Part of a small language model's weights.
Size: 9 layers, MLP 1024 GELU, 7.63M parameters.
Architecture: LayerNorm before each block, no position embeddings, biases, tied embeddings, ALiBi.
Training: a variant of Muon for these matrices, 368M tokens, 12733 steps.
MLP neurons of a small language model. Each row is named by its layer, matrix (down: output weights) and neuron, and shows model dimensions 144-239. Each number is 128 + 32 x the weight over its row's rms, rounded and kept within 0 to 255. Numbers have three digits each.
A block is one neuron, or neurons of one layer that tend to fire together. After each block is what it responds to, as a language model described it from the Wikipedia text at the highest values.

L5.down43:166170149108133190148092081149122138162141124177141086162118074157159146116114128069161075101119103059117133127092067173085101084131171132109135109096151138128115132101086145141159128112127124069116144120130101115056126105158163148052145064152119136157133077185143098082182150124083169092
L5.down164:172163160118119155085156148102160090138064125120092141092106116081170084102149124111123093193127138059140145114097088134113072174130077159124100110176111134095127115143137114116122074126082144147092177152108153106180115188079105185153100122139157157116123107178108141186130136166119146138
L5.down171:151098137114110080100111167111163139120145103156137115137110211121110170076164197151126117137163112144112074089137110126148072186168131126107151088124121131128141213100091124150142116085141086152159121067215152073121100206165141118138112107163097129141134174183087103090155125112113116116
L5.down258:106122119126135135101108112193149117117058084151137059111115139122201140163127149138129147119089118137174108064142109115144233123153078152135126133132103086169140107105106160124118112117086192118093120071105110135116152130144135093207139110147156109082113170106138129152081150142177162116
L5.down424:111199098082121186150131110119153124186160062167131158073186110060139116174112143147143148128123140147128131187153111117139078161166111142052136159099111174110149137067149100119120104123141133094105130104185095117132120124166081199125147179146203199144178145107078069122127088110125115160
L5.down523:169176145136174138078139093085104098118087118134087061099135147098074160098140089208145138141136136056084105143091139138163077096147152129134117106152109168110079084151123159088098086101117126166077088129102101135110151184097144099157188141175091138200099140088168179157124140148139121126
L5.down584:090127167095154080129120103157100178095192144054058159086143104165141143118157171111144156094140115140177128082201068167160124110203116075144147146134129145131091135113113149145101190103163108092181196075099087135126211145113108121115105115104125063130095134082127177157112154157091151119
L5.down607:180156186144128107124158083148134121159093170117106116097127131177141095116093178120113098122149166147110063144160138152131072156118157131138096136143104138075159142127092110067140111094141095115119098167182162147098101151183115182121070143114137081189068117171168094153106173124125121112
L5.down715:128151172149130109083172126165136103100072195135119182138114099183163126100170128126155055096146118106117090182102084113138137167115139168140146104140094103108147183153122130102133092080115115176129080233135156133123113185096100190121116086149155101171109206098067139125150151104074090172
L5.down765:164140086145147104129177141163163136101125110169119107142166171086126117111119138111137106141146116107185120064145093119129065083097095177137113142141147138182200149234099093105120167048141137123117116126173130126120161121136160140178136153161128114104143040157172115086116060143161108159
L5.down800:129147163123186125072130104133093144170105098098098130143145153210121204182116183120136157112128130085146064119103115127145109186096130131114102129143116134162120103124175118136179094133138150144153147113143150209122162099084136114113143079078112123140065134179129089087140087182151137115
L5.down856:100134138214140125148166106107052114147116128140140152155145172106072177119100166144071189124129140102073125127179096126111203055104095164126132104158104121111116204172061099108142121114119075116141135084140159135132166124153153137145102134155100146158111059140088119146113133145099128132
L5.down930:069092183180110077146117119132138117131185137167157136085129070093095155115162093134126135123082156131101120117113151163162203107121130137126101086115118109113178110161078175203088132065077153136110141141086188100086152141138143128133099109169184099130128119157078127168130131094118130085
L5.down947:113158172139179122120114115049118123132095126135204169115084106130063121103134182158142156152158129117168126106119127125087143135168135156110178071129104129073130132117117110119129094139130088146139193115082096116056128158133131101146110165159102155148112074101045178141155111157127114102
L5.down961:113119115127182185080148149107100163124100142080117063118084176130178088143102119127123141096171165135129141145136110122112131116143119195097093054168142100164099138091157040183120103161063141152127150122164146148157175167135120174129172067119086188095144081121114140140071131124147140122
L5.down977:104099098150168115175073158139122117113118168097092100109169168149151119177106135181091146142103175081158105114116113148108117153161090205147101071163112143070112101071096103159138101152110170142126088123094157126145096182153125106123077129135139132107129106091173101107092139133118179155
Fires on the split-off plural "s" after a noun stem, as in position-s, parent-s, window-s, student-s; weakly on other plural pieces (-ers, -men, people).

L6.down144:129165139157166159150144105107121087105133163163119140178135103133140096116098173147105180163196124147146070115168172123182127121141120156049133090140139118164146136164137147116091091118139148107182132123157073111146093151130067127173093112144088105147133133101125212157136126082127113100
L6.down616:134098107154152130102114070090117104109126122114147106123110143102187123184104121065113062121255153149157151202126159134178140160163158134123103075115122130117100095134089161143125159114112156141086096103147144098144117157100146117088116115127136142102129088130182133134165108207133151123
L6.down905:113126152059105121154123110138172132156059095146155120107108121128136115150182145112139090138170096171174157180085111146079095163103151103085097137096105117176032114077181130117167143148121144139116140154164143110096114148146108148130133101125122139149111142129117128147142144065113120109
L6.down988:083092094110122075111149153105156108074114106135141155190100173171164160107136121087130131129203152122192108175113131092130135135119189132114139152183118100189124129150142152095158068167142154130105121165171097124156176091144111126123158148168163069118116140106113118114056168132099076170
First two digits of four-digit years, mostly 19 and sometimes 18, 20 or 15, after in, until, Established: or an opening parenthesis.

L3.down174:143076120118139123212126112170144124079138163135138115146147136098100169147096129195104112125131103188113134109063085149116184147120119139148095163165113130105104066188131108113094143119125077044112164104125110124118177090174090098103146100078108084096126130092118133097148138155129116147
Fires on opening subword pieces of longer words split into fragments, especially "ex" (exposure, exit, example) and "ter" after "In" (Interpol, Interscope).

L5.down30:102113182167093175133082114163100131120113122111143158142166164123113117119083159089166122128129145115122064142143089120194116072102151111146127084153136100082128095109178109167112164136114140116125135133136097119093000158179122155132114118158068103148167136113141081139163124124103213091
L5.down72:127143121089131141124082071137139099127137161157148147167104126161159098129189128179181132113084126129152143138112096082102178149136111137157106166094207117141110169090103113096160101161175095149076132104144144162153115124118143159107128080195122108121093110074128130070172139149136082077
L5.down131:081130109070110154139139159113162121136205122122094110137126131074101125112064084095107107114154123131147128248150118112102201134092184118073157135119116097169103208162139151154138153080102105192110119170156172102171126150149168120130150155109108136140143097112158120138156108173128096138
L5.down257:114112076080182066132044096111132152108168124132130139125105125116174154201118157137132125140127093184117074092151113099166096116183043159136131133110154142160043156069126138138118117134132116147123110133176111125101115150073185127103116117083140176039133121167115086111121172185108087116
L5.down273:150168122087219071119115090139130099048160153153149122149125135120173134106172116062169125131150133144075155096129142099150147122150105130138139129078189128069126133146118151172149105091089110154133126112210136072087078123154161116087113137170131125117114128156131067147092121140095099117
L5.down350:117144169152114134166185120093097077119139128128109095140098117141118174098057095165207199138131184101033129119109090131049146130158141157116133104142112137134131137143138145224139092117168151103148128169176161132092121121120139189112162123165102122157115116108141130133099127180174078122
L5.down360:104098197092116138135096046147152094144157108121145092113163158155115132117086178163128123155101185095148167149080149108175176125187168075114117071122112128081130123098116155167137178107102054168120126153157083170105108163148071132167138188115128137125137155162162118137061159091139097144
L5.down451:147151120129132103101147116132097118142100133164049064137116103083168145120134150124178150145174171068152043126155095156117169117051147103188076120131176148167160109098130137112144157159085130126114139130152092095122125070182167060131074144178140166053072140125130089115124143148103161145
L5.down503:119130153106168159166148106174126125062126146153120123155155085100132121163175108139146125077138136108120152186129117163079193107147221143110173160126148155132110147130143095105108142133177081081106132104115079149165156178133195076134116187126148182199122059176129141110126111100150099156
L5.down538:147068120116155176078110138107147118117158109125161134199081141129135088150135132153098109110115156126161116139140110196134142160162179109144098174155161149119151138124137157135199104113112168145159154075143131159086114161159122111136126136149152160117168073075123094095139100143104162146
L5.down601:141169113042105141098125165149106105106146159162126155178144126109156093072104081077109104180157109125159114119154165191102090172128120083102100193112169104086139098160120124111115078148111054121150121182083159111119112150093084126117101073114120169198155142171151065191094073114125141075
L5.down712:077106149113187128109141139095176152093107174203102116098132141123097155101122133094179125121082133096144083187123131079039115143147114151125176135175170138112175109131099135172166190125100143065122143115144114097171168079129067161072147146104155150179150110169081180108136161157103112016
L5.down750:124169127141135134102119090073118097099177095151151122100134173095101125132120131160113111123112091104127143162150146133096125116126136131135160103105160188154204148151034106175114164111129106105155168115106172143126087150089131182088104148118189126154092147148129182145111076156114086063
L5.down770:065110173070100178131169094101083093063135106121107140140106074167151120180103086155143144073147191106125126156184050109142162121138087134138113103145157127108089127101152168098133146125183082164160168088148088094095174144104142162098117070173145140098136128138145094100076143131075181159
L5.down957:154130169105189195145100103137113127117089173104122123103186108140098130094157150087111207109100137160112135151115094090093060189083114105133145150134111115112204149140088151127126139142121093152110132141162127130119146096138149087101102145140133113100092116101152125131103174093116146105
L5.down960:143060154087124119107118083101147085119125104136149157173167128152105204152140143152125121088123132128231155147141118148193208162104118157125148096137169147136198124096186100111145118118096090115141106153156099101135109113126118165096124129117088078122127089147111133147160111154106147189
The opening sub-word piece of a longer word split into tokens, mostly " ex" (experiment, extreme, expand, expelled), also " dis" (distance, distributed) and " su" (suggesting).

L6.down209:131105146181087161163081084133120145154166145159083141130098158127133133140118113160122125137141181149168163158157184095115145111099113098124126132071150126175139118148161131128175149136101067090156127088130163085145119147107091104076136151161126182169142091111115059139137180121104153124
L6.down323:162132113104107090162094103174112116102169141173159121092135148128123129138099122090170105097183195203100101124091091098129145130132153139185112094106087101185160104100125102146101159109175110135089170139130078127153122192096129109138078187130118182142095146126127115129138080139128158047
L6.down934:115099069146165138167177123091144105100118142097136114133129091122153096181132110117034144195091194071160106134146210149110156127114058121102139130135171102093153134114158157198135165137095159104133116145169132080120131141157141136109106102078079165097104119065128130143122146193154125113
L6.down972:115207107119078159137154096141191057105093151167188129191156126150067125168185100099133141095125136167173100188134133153084128100126153119088128134088134134090119121167162131111159118170091091119112113098197069123088101128121154151183158095128150138148140105226155107081165188115203142165
Closing == or === markers, and the line break right after, that end Wikipedia section headings such as ==History==, ==Early life==, ===KNVB Cup===.

L6.down287:127151151090147169136129099152158112126153188128047171104097067142099116063124152186149128130203081115101095186077101115153076100150096129151141144169187110191131149072136157103051163126152150122177122144129088145095125161169087098129104147149129165129133179141109134145130128134153083123
L6.down734:090117154147182129102138117135098150128137145171091169048192166090162095089126225093111135172178167166096075088084142130134084129077116142129130134112129166160104141082118095046123143103158123154103058090146135153087181129112176158093123124116130092136111120150126180124093145105118116128
L6.down898:127169126127144129132110151114143135127218164158174095175113140146141128089111155116170120124048135126101108122158139102139126132144161091127180141119136163137181081125085123090164085101104119090132138091127084121155066121200112085115089102157114146126110143160134118132225088106123144131
L6.down975:124139185146120166151113139120141114147125180094115109157174150195059106113156163142102131072145136156043144084106117110185072070157073126152167142113104096140143146151109143101118205200111126098084084176132092116147134161133127145099119111072150142103127217219099131135105101169055111202
Inflectional word endings, mostly past-participle -ed/-en in passives (was construct-ed, wri-tten, held) and plural -s/-es/-ers/-ies.

L3.down627:126125120141153077145098143174095115155197053160087124139138120135154121084096114184098210100114148123129141096127196105131089035205085128168130136110129119136138121138154093161115144094068097129137163146088087130139101116161117106140094155216146080128118144028108099075108123084116133098
Closing ==, === or ==== marks and the line break ending wiki section headings such as History, Cast, Early career; weaker on table cells like DF or m/s.

L3.down603:167148124159160144080126120098100105132035134161112112110088138135148117111116186160146158135152124071108154159114090162145065087151118140107128099146103137151102135120093082117090110063102107151123155116100113169125163217173120181100132134146114181115097111176104155130152155155109131111
Plural endings split off as separate word pieces on nouns, such as countri-es, match-es, prison-ers, loc-ations, mostly right before a comma, "and" or "of".

L5.down33:130136172158126104124161129091130116123125123140084130139124105105138123063143075127126150125129045196081157160116086163169111065110075092130124151140165148187113147158131109163108145145157124124124159117133122187189122121078085132108140156097160091116165142071111098133070076098134143133
L5.down104:106129112155129078114074103115143088168107079179131142100103125122145106189062149168131098157158096133076140105123149132109116095184171132077180106120139153129110106165091146083103209095130115117111182073165108095149137128167137114154126145099119111123083100167087104081172124139097126085
L5.down160:071098122149179099075109162094123129131165122076087107181187086128188135087147128094098100124086149161099144133186088086144170117119100149108144138151138132124113107116077090108140097104135154137128100154110160171132118139128115149139149142101117144199112093103100078129159126154165146144
L5.down299:130118074165111091112095169128101113134133119141130149107139115133127124089086057133102157135094150048083135133122158110121151235092128174105161148050163111122147122142158164126150133072131081125120134126059133107128171092130116112081139060154135163135193117146155112166087087161148129083
L5.down311:154194139167176089129104159130165129120134129103157143172149048125118111135125170158121127130096092160196115151100086148129163122089142090118181124134104168063167093109150097168118120123082137170041107125157162143103168085127123110148202146176126177182125085063139096121162144129083132166
L5.down349:121098116111071099096138145074145123200098184105095092096120151144050112187153151150101093105108134123068166157128162074143076146144074140121154084129127142167107125148194120152153067144137136130124084114126161172125177080082189137123163148112188111136119179136113160105160104119171118082
L5.down403:126161163141093168241106161095145125136115164131127116108146128125123130101160137200156138107036142098086143090140187165150102108083188135101154156154136123101099119139145116084140124154100130100103087143104056109127139166193105084117127108223147111127147159099127183104168078131121117133
L5.down477:128128136157102151114137126086162129121099112150138187141079109186149136122110132154071143158156116046143130147108092129184140075135168133148169111084141063153094137122081072135141186079116154146182132116128179120170097115130126076152085162122119135111134140122100186056127224161139098031
L5.down494:116152060117108113108140081098140145124137103136128117164193075085143159148139121120163145173218133136105069154076146128117084116143193078155143146131115130102084158140095144129091099112107115149110142133171119129090139172092142189146128120165071181118154124144177144145147081093134211111
L5.down539:065148096108133132127170143119174136181135171140116191108130172138092116133098120101144100136119110121106123163099187129139090137101129135162146101065167135078085133063093116139137146107126104101142080122112105112089157051118163115109136133148167157159095067090116068103103058153169145139
L5.down593:143064141134091150136173080130128077122122087101147117097176092124119129153098063113113152135161173091100138152109111091133095130147193141142125151111141189194099103112175154165137124180189134074117132147126091185069156121162134103119180115091076108100147162166097118172125093123154226136
L5.down626:124119159125146078144137137154110077141129106121111079170161124133112109127122152168080089117184087143174122093103122065064151078111051104124157134096170159133138147122155126111172099150101078181142089087138147154190063093156109112152102092237100146125171125093088183199143127095146170139
L5.down694:091138116097179141142107093076125121145096125129084162136112148097143104112186145130113183124107139133172137108180083106161185136118091121138140124177107126049164165064137163185092136154099181124105112148108084120112170167168124158111115169141095055146124118167121111150091105137100158119
L5.down776:148068120157179129146057168113131086170110168098154119118118127153088161125085159120155155103143101156131107169103082144155095107108079110092115133149143114069078156164157108111131100164083077127164111109096107144143130095099110117109155119147144134147153171136120169130163170127107096143
L5.down902:144119160182106104080131075095097133113036133161087109160117119200074113127194113148076144123107159096115165187140131149092149113107148098159123112156121107161116100161141079116135092131095125122122144103158135158162103124137125131093098149096079111162125178137166057110092108050151095119
L5.down933:138136137121165138164132124101111122130125215072126114117132148135104140108126122098120120149148073099066129118090087112163111069148198153082085128180153182096113088120112071094174113143103150186157118108136128157073113121098093124138105156133116130117173119171191126140178108190146119071
Word-final suffixes, mostly plural -s, in sports stats and infobox headers and tables, e.g. High point(s), Appearance(s), Career highlight(s), Earn(ed).

L5.down27:145132148118158082117127087118165133132143116163180109106156167100116165147105155113124135076149126170130111140106148112062169124223134150166096130142152132158150129156099122111140099084106157131180105156124140116126151137055081102114152089146132133177161080127119190140117077111093062068
L5.down380:126100077142128127166107069166090122155173155138134178105174210174116181141131134124137092112131101123131127090100049150164168182145143108112093165133105077144126121164104108129163154101127129153128159110094170118154140103126115123124120103152109119099150140047225109148147081106148157110
L5.down397:091111179141143140140164086082088148172152158101137099123140134135127092107117081119127085135185156155156150151126174142104122057135131081094132109151079136151128153150116118082157113158089242117170108111085107130151165170131109182197126125114138105125128175132136142136126153115122093144
L5.down440:149127104107147174118151127092134076114137162136173088139137132082074134163147105104059087096138146117091133127145134136096086163160186194103155094179149156108106103143093089131178140125167140139075155147159143133145131098177126154111188119090123147095096163106059129136159175145154150093
L5.down454:120067115166092146171150136232133125168125116091078130085133119067216148117106166081166107105061154138156177128168115143148156142073092046111135042090145115100156140175136147148137127171112140116178087133114128157112137126160176087089166129155074134167161216137103152142158160183102101151
L5.down519:121068142135149111116168126181147131140127103140159151086113111100185162155138154145115102088126082103106111173120138194151200162087032126091190174156164135129096092124128094129109108120101150133078127154162159172153105089148161198180107127151148156130112161135138155137166073134152112125
L5.down520:197141133102077158118048146107111154136126106152175145142135156135124098185137163152163112123159106141161092135126154078122117125142158140142111114060135118148156127153095119157121151137081087162123114112133096126148171176128141103133118078121132155194104095176171090121113111148088074081
L5.down594:135091211135159123090110123147071171114125120166120135106073105127103126112064150080123142119108131129155206090018127129150092130166114106115102158188146110152139120115118113110179139132111113155144173134102112144182180069159119147131150141046191179099180125112133091107105119121130149135
L5.down600:102124157100078123084106082182124143145149123149153144157158187124135194065116153140162147123102098161125090130119115136114152103115111124102177145096154132105120091175115144131120115028081087153129134153108097095131158124115159133102197085135143134107154163094120087156119089151116170180
L5.down622:079145099167140162129137151157110144166110151134108126145076122232162120157091158126112127134123081110103181177111159089167167103164156099106188182140109114107163114179135087095115136121142119123128155116144114117108141135135122178131127101104186129185127087145091141169105123072160092160
L5.down650:140116122106128098167122128134132111121142157102177140153121179092115158104105086092145129176136196128117116099141059143109147170114131094107102109131144120142097093168069124138125109115114147126116164177146115041141095187147093161166141110184130118185119126148150119149163119138093144122
L5.down808:088101095137131068151105095145129134143098092104144141121072145154140179102115118111145125095120125153134146114082092117180165128200115081095123137150115078123134109139149146143106143096154133125113194155102133126162170111126216121126144123161085139135129114084120209115097081061114113149
L5.down809:147096120134113098173166139105131133208087165149140138171107108092088080089062120148090156106140112182139191162096093141115040121114174116154143111099170136143122111145118122114131142158083097078140144186214082119150129088123124134168143177133121199098130088075129111156165089111093153150
L5.down863:156156110107191114151117130148137142176124155157136103088101081089124117134110166170150125103073134134136164112110160146087060092121181114129141169122151127041211093136105135129140070119101137137115122099129143097120130125166143093182110170129121150113177135069113134066162113101170139102
L5.down941:156156078094065124141090112142114111175119159102104071116136105172146155106157153134146185145223161110150177115127102117106135123111110100115116177092110083102161100131147123112105061108162106119123151102095147127166122091136136045137166114161152106150202154075156104166128212151081106122
L5.down942:108132052085089135160129105180124123122143125164117136103104148195122150102147111118111121115255098111160204220161115067065096090088092156125141136188175135152156129110137118136142136145139062169097157104131174133146053132108157132155117108091152113116172140114138068139117086138133160180
Mostly "of" after quantity words such as one of, many of, some of, most of; also "of" in House of Representatives and line breaks after article-title headings.

L3.down641:045154135146198107153066110141074143110142123088156122113117117098140093133127150098109141110146148202157116121127154193128141132160109084194100090126149090135118139165120092110109126171073115105122131089157125137103128125112112130135127196160061189103156118044084137100123132110116158185
Conjunctions, dashes, pipes and prepositions joining numbers or scores in sports and statistics text, e.g. 63 and 69, out of 10, 0–4 |.

L6.down70:118101171155143155125159136058144105168119114155124109155189116109125075093129167150146176116255168173099140116092160103147110155105096087140114143085122120192109127122089147088123166155137093158116099169109124131093158153177164120183083134118151122148133145163114134109118155103100122108
L6.down301:106123151135133134137183125049090079118077139155141116104144198073110140127074156114133126133159176124130172118134116127127173089136150189068116123187190113127092135127108109106153123126146197111116117099113133131194188095131155155080099180113114124168095108142103158148164136186137144138
L6.down371:093072107133135099099124109137083107174175085077111139125190094149085091109121080095072137164168139123184147140121044061124151138124172163093139150112103082123135129110143117086149171140173117141139076126086194119139109098127166148124084133139080145139122088163178180165095047089134130108
L6.down673:118089126135190105104140136089118149140130131120137123109122109119169076115148157114139093149207140143121174102152117149123138106164126169111116104118154143122160141096164142115120159121234133153105187103117059070178162112071176144118145176163157126123160102210129091165096104184108124123
Commas and decimal points inside numbers, right after the leading digits, as in 1,928 mm, $14,974, 3.5/10; weaker on ordinary clause commas.

L3.down710:135125128105146097141153123127127124068153177150079102059142162075100115114125111096108107134156160157111106097152140112134190115143133152169110118106119100149096095149167146131141134113167144141056112115131102144155130124142146143119147115081138114149148121140102132128109148187095128147
Line breaks in Wikipedia articles right after a section heading such as ==History== or ==Reception==, or at a paragraph break before new text or a heading; occasionally a paragraph-final period.

L5.down34:047098147142144111128159108126138128107144116120085151070091158146140136141126102117107098144209180177158125128119160153148173136136115059097173126217125141104142152100139122108093155124101077192097105143136065157188120122158163144115100094117134099103126174188111119172155115136113126123
L5.down348:117129128139157100149165135102160102116141119124131155136140109130154097063093098104121101136153177132105087177089132148147157102140187130064145109169111076187148208074100114107133069152143130210153190128152168129137150140145140147120159111125137124095162109100116152158073170111124081151
L5.down370:099094085095105131132131104123125142139173122138097194128171105182136110099164133173120110128101133170126165130139118160132130091148096146166134173161097163150077119103149136075153157102184126102098129122161101130164183200094128120206149176073140033140096142107100159128109113156150079150
L5.down416:108137149165052140087151134111157133115151155136145136158152141111130144100188135153147166052114157108110129118109146109097104094147064146138091070125177158131135132091110112135092150109167152097192118129113160048076181135131111105141095121138090118188112171098151092139147110111121129139
L5.down468:166158097113124150145120177066102080139107176121138114095109119150101159166132132163129133086101134115216147101061144123085144115133079089166121146114122147117193135130120111156153101100085072109091136124078135084079108158136164126141133156153167162111115137142144079138147080137203139145
L5.down479:067107097065116156114141122103103118124152160158135127129181054089124049159111089200122106103141136153121185112120156146050160128124198113150128029106151103173136117082117139135124134133151177129137094154104145171163121127129127169082135171112107126120091170098128136058120127139236090090
L5.down556:093138080179156125137112096130074091065110205171130127144139130166105129133102092091115191116093148163067150115132156172141146151086140115198135108121109135143145119137083098111151125181152120114071138128137124107139108185145090108101092141152144105129129091121102113118114145142156173168
L5.down599:133084139099183085137117105160166132123082130117135097147126135131151090133141181184115139129119074175113126164087146092081147086152109107183139163178112119144106129181124137139110158119116139099124104064183099147146150140099142148150135199118163047208109137131128145080048180146108142100
L5.down667:124133133222132090102159149113116133190123061141063134122179145139119121119125119191134146132129120110134116167098118123106097069117125107120138157076129125128116132123143116104096164153160085172182153066107102132109141078121096208119126106116126134205123148136141175167077123189139127160
L5.down849:077134105142103095126029111189151117136148131126152148173105137146170105171056151122116161103138115126073148167140111174130148118103130114153159097138137044133164145136163139135165183175158107153208105115048098113112121111124151140133224173132131142165138126117165135120164145132134160118
L5.down882:119138150141160100151147158130092073127152139165134117139192105090093095107150096152155175156182137116101079175121135091097103129133128145136136130105116111149105187083115083070113106108144079147129108113135123110129085120137149170112162101140105146094083164182221178123095146111078158180
L5.down900:079087128127156095077142149155091161116121132097087167137135095167112138162148078116180145168146121099121154136101141086066106106143161100074142158097162038161084142115108104179141167084111071081114134106147158102185128143154120117163128088168113097098171133098114154136161157077101103151
L5.down958:110067130087106087161120119112121066139113150155096095109197147167183051129159139143191107102146103135157076125139120121104146128131063090111129153121174103102149161090153151186115204136151164107076147127197121172197193162062117137133106151118170203113128158115100097111140145130146106122
L5.down966:109149131135179097201119160083151124083141062176130132149113152149112111164098163182093175099150141141147147150196123179170129140108158139073068081122169099075118178119088170121154143179148154106151138127120147111112128095131087127138157112116130091190121159137168084130105109148134079154
L5.down973:068086124158099111141152164170130118132115129148106146183171080149105162168178042125126162162130146107104191116101182145163100134154108105106160181103107113121133187079169100187100134141139145080153170099153122186127125149121127139084150111118155161118099120089156089123130130097165125136
L5.down991:144152103093114120118081092163181052099159135123123141166127124065117087093090129096090117134039086084094113118125129180117081116116068134091128133120075168206127142173062142167129140154177144118138126149138153156141220078163079138139143175096122134115148105138157179146098103111138067098
Token right after a number or number word, like one or, one of, ten-sion, 1,567, 11 yard, even inside words.

L3.down718:106096107113144120071118120133163123125069132137177188116100155108193097129113127197145088167125143121113180089086096111204163128132076085133070084115081140067144108088126142147133161090131137115182170111094101174163127120177098174152156155140137175122068191145133171108157159175104099093
The word "of" after quantity words (one of, many of, a total of), and odd mid-word pieces like h(our), over-sh(adowed), f-lo(ating).

L6.down203:079098142189108126130132136164082160131057119138106108174108102174098176166133109191154226094147097222178117159080137131108121114157150139101175137194126097176198137167134082121160133151148037098149131129118093098166147125147148094155087105166152154133166173128189088135125130174091166119
L6.down646:147115232102163096151155148121102168138097140058119112148185134131084098104160099087100119137144154166099133096131115085129122167150149146151098078131124159122129084096096118180156098104090058107192163135177131148104081105186114130172154127094126159135105160122137149156125082114118148170
L6.down697:135129107119096087199180162181088118108114165074153170181112118153177134116120204164161075149102070102149125147173111134139120138078158123116147127116122087101127065117108139177074128139099114061158155128127176129103086201121188139087156164161123190177145106127147128135111119121093155100
L6.down861:100154211110116117129105174113142118086141141097158145123091135153154057193049149112134101121129096098103155140098137161090146109128170100070119098132115141133133130152145115197100142098171087073097193116143123151148129164143084173097155149138147137091149140156152156149110162144116107091
Opening fragments of multi-token words, most often the prefix dis- (displayed, dislike, disappearance) and ex-, plus mid-word pieces like ass-o-ciated and Mu-s-lim.

L5.down54:125114099088167096144144144150160156107137134113130131149116153164131134154155117094088102122152098105152158214133099152103138176128161129201105125144136078112116120168098140126186118099134122167153102071149138155111136159171135167143106124100099141126068125149114156122155168104087154129
L5.down73:126143121112127139110130118144138147089134126148129128138130135115144107151117153093128103116152154152155153115120125142139133132119096137138130161087119106128121114097127141147136132124159129099132162151139145142135136140148124147110122150102139106137140115117146108114141121146107144118
L5.down115:142085121176092189091147110125148123119155158136111120080128162099112134144128124110112134145142144106142113158125116108134117113146118170147132038134107118101105130128097090083101121129084114142114141123182163140128130146121197111102168136159140081157150198177098157096069120138141091147
L5.down237:131152092133162120144114115116158127105132124126137102130146153177131116128139152124153101155155130112121137126124111164131146131113148131118120099110120106177126176156124105164141133148138117136104148155142133135077148128120147110162171126128159117160111084157162085123123114135136141135
L5.down287:105088086121125106145077117218113154097149132121158144137152188129128086155116195108073167156113144170113096104138087155107149096142091134133125106164111097078132131084109081073172081136178117059087133102116116175160126188093113173182102168158160072142130131135081079097137151133157105091
L5.down432:120118113146111110190179092146145108153181149160116098170183075159135113142157176145149111189150135110101152087105141158118143119162150098094082123059083083161106156135094157173174145106149154108160125115095118106128193143117162135139131122106096127096118127138147133077111144171107167095
L5.down445:186127157186075129098144133167064159134107074101170117160133160137108138158076108112062158160163158137116148155095132167115101166101119113159126092104165131142141207137154183094088153130197028170031131123093109186165139185134125138110163108156143187163146112090116115175123069126102110115
L5.down469:156132122182187108125142123143156132107188164172081151089109178128175107112116125167078135137198105156083095155144129088172162137149096110072153118083117115174108159117125153206133133155093177147096149101147087105109084175115102146124113094160104164124122095150126118129116103144061135168
L5.down534:116131052105125078129143106095137147147155165155131075103142145144131136136159180113164146139167161092094137083075174112144108159128160139105097140128148105100139171147130101110148124149144128132117140090140088144150158090159175090103093116118170129156151100099140128107097125126106101148
L5.down674:091120163109173124109112131139127152145177132106123110168159139124164106073134147179146110164184142097103169184067160114080097183127147085150118104106077107106129083099132123138152131116109135121116111144115107084125150154136121214137189091163076112142146102176092116175176142138099156129
L5.down689:103096143081089138148123143173132109163138095175187175110143161101148133173132130115171103125131138135102142136112128192102119126101123114151131127125170082125125111179157119180089145147094144108164150108183203148136110129122140133081126161141136172070122095067183110164155143123100180084
L5.down719:154142100187112082110126143151111110106147196078112164099138114148118124096164108085104073125092128195122065148150131160100117132106166099149177130119098146135172179120138155092136103096155097119135186142116099116176135102117106149139145126128145185137151150103147126122114157129087152180
L5.down729:172173104064171098107118130106112067074183121123133154181176110138095152181081110096134129072092136080115174127156125111173102158157098173111111114111118161154092087144182137099112112111072139094135218133101175120144109142076201173112099116167122116068117112144158157086095150068116102125
L5.down735:101141164132145169067144078143134128111127130094172134073147106119095102114124156155082074154133175084160118131087131083113140111106075135083154131173078164159125175105167078154104179136129157143155161134078099195138127130094135106063152163124100062149118149095124140122137166167091142115
L5.down792:046138111088141159089165115173097130090152206107161156167167187141183148096106104129035131116208116134161132114156172121141077122119137099129134089132109175089153084145105178097110114148107114144075127153105147114148105121088133146164079152136077129104113120087131127122064157133149101146
L5.down945:125141102149172101095143124090115086112097163091155185097096203165108108168104204117108133141253169115163131085099143160108125153168046149161177158160113088078115106152123122135158166142130118136090120102140153169110149137175154098151154181104107131067165141131127117109093153152141106122
The second newline of a blank-line break in Wikipedia articles, after a finished paragraph or a heading like ==Honours==, before the next section or sentence.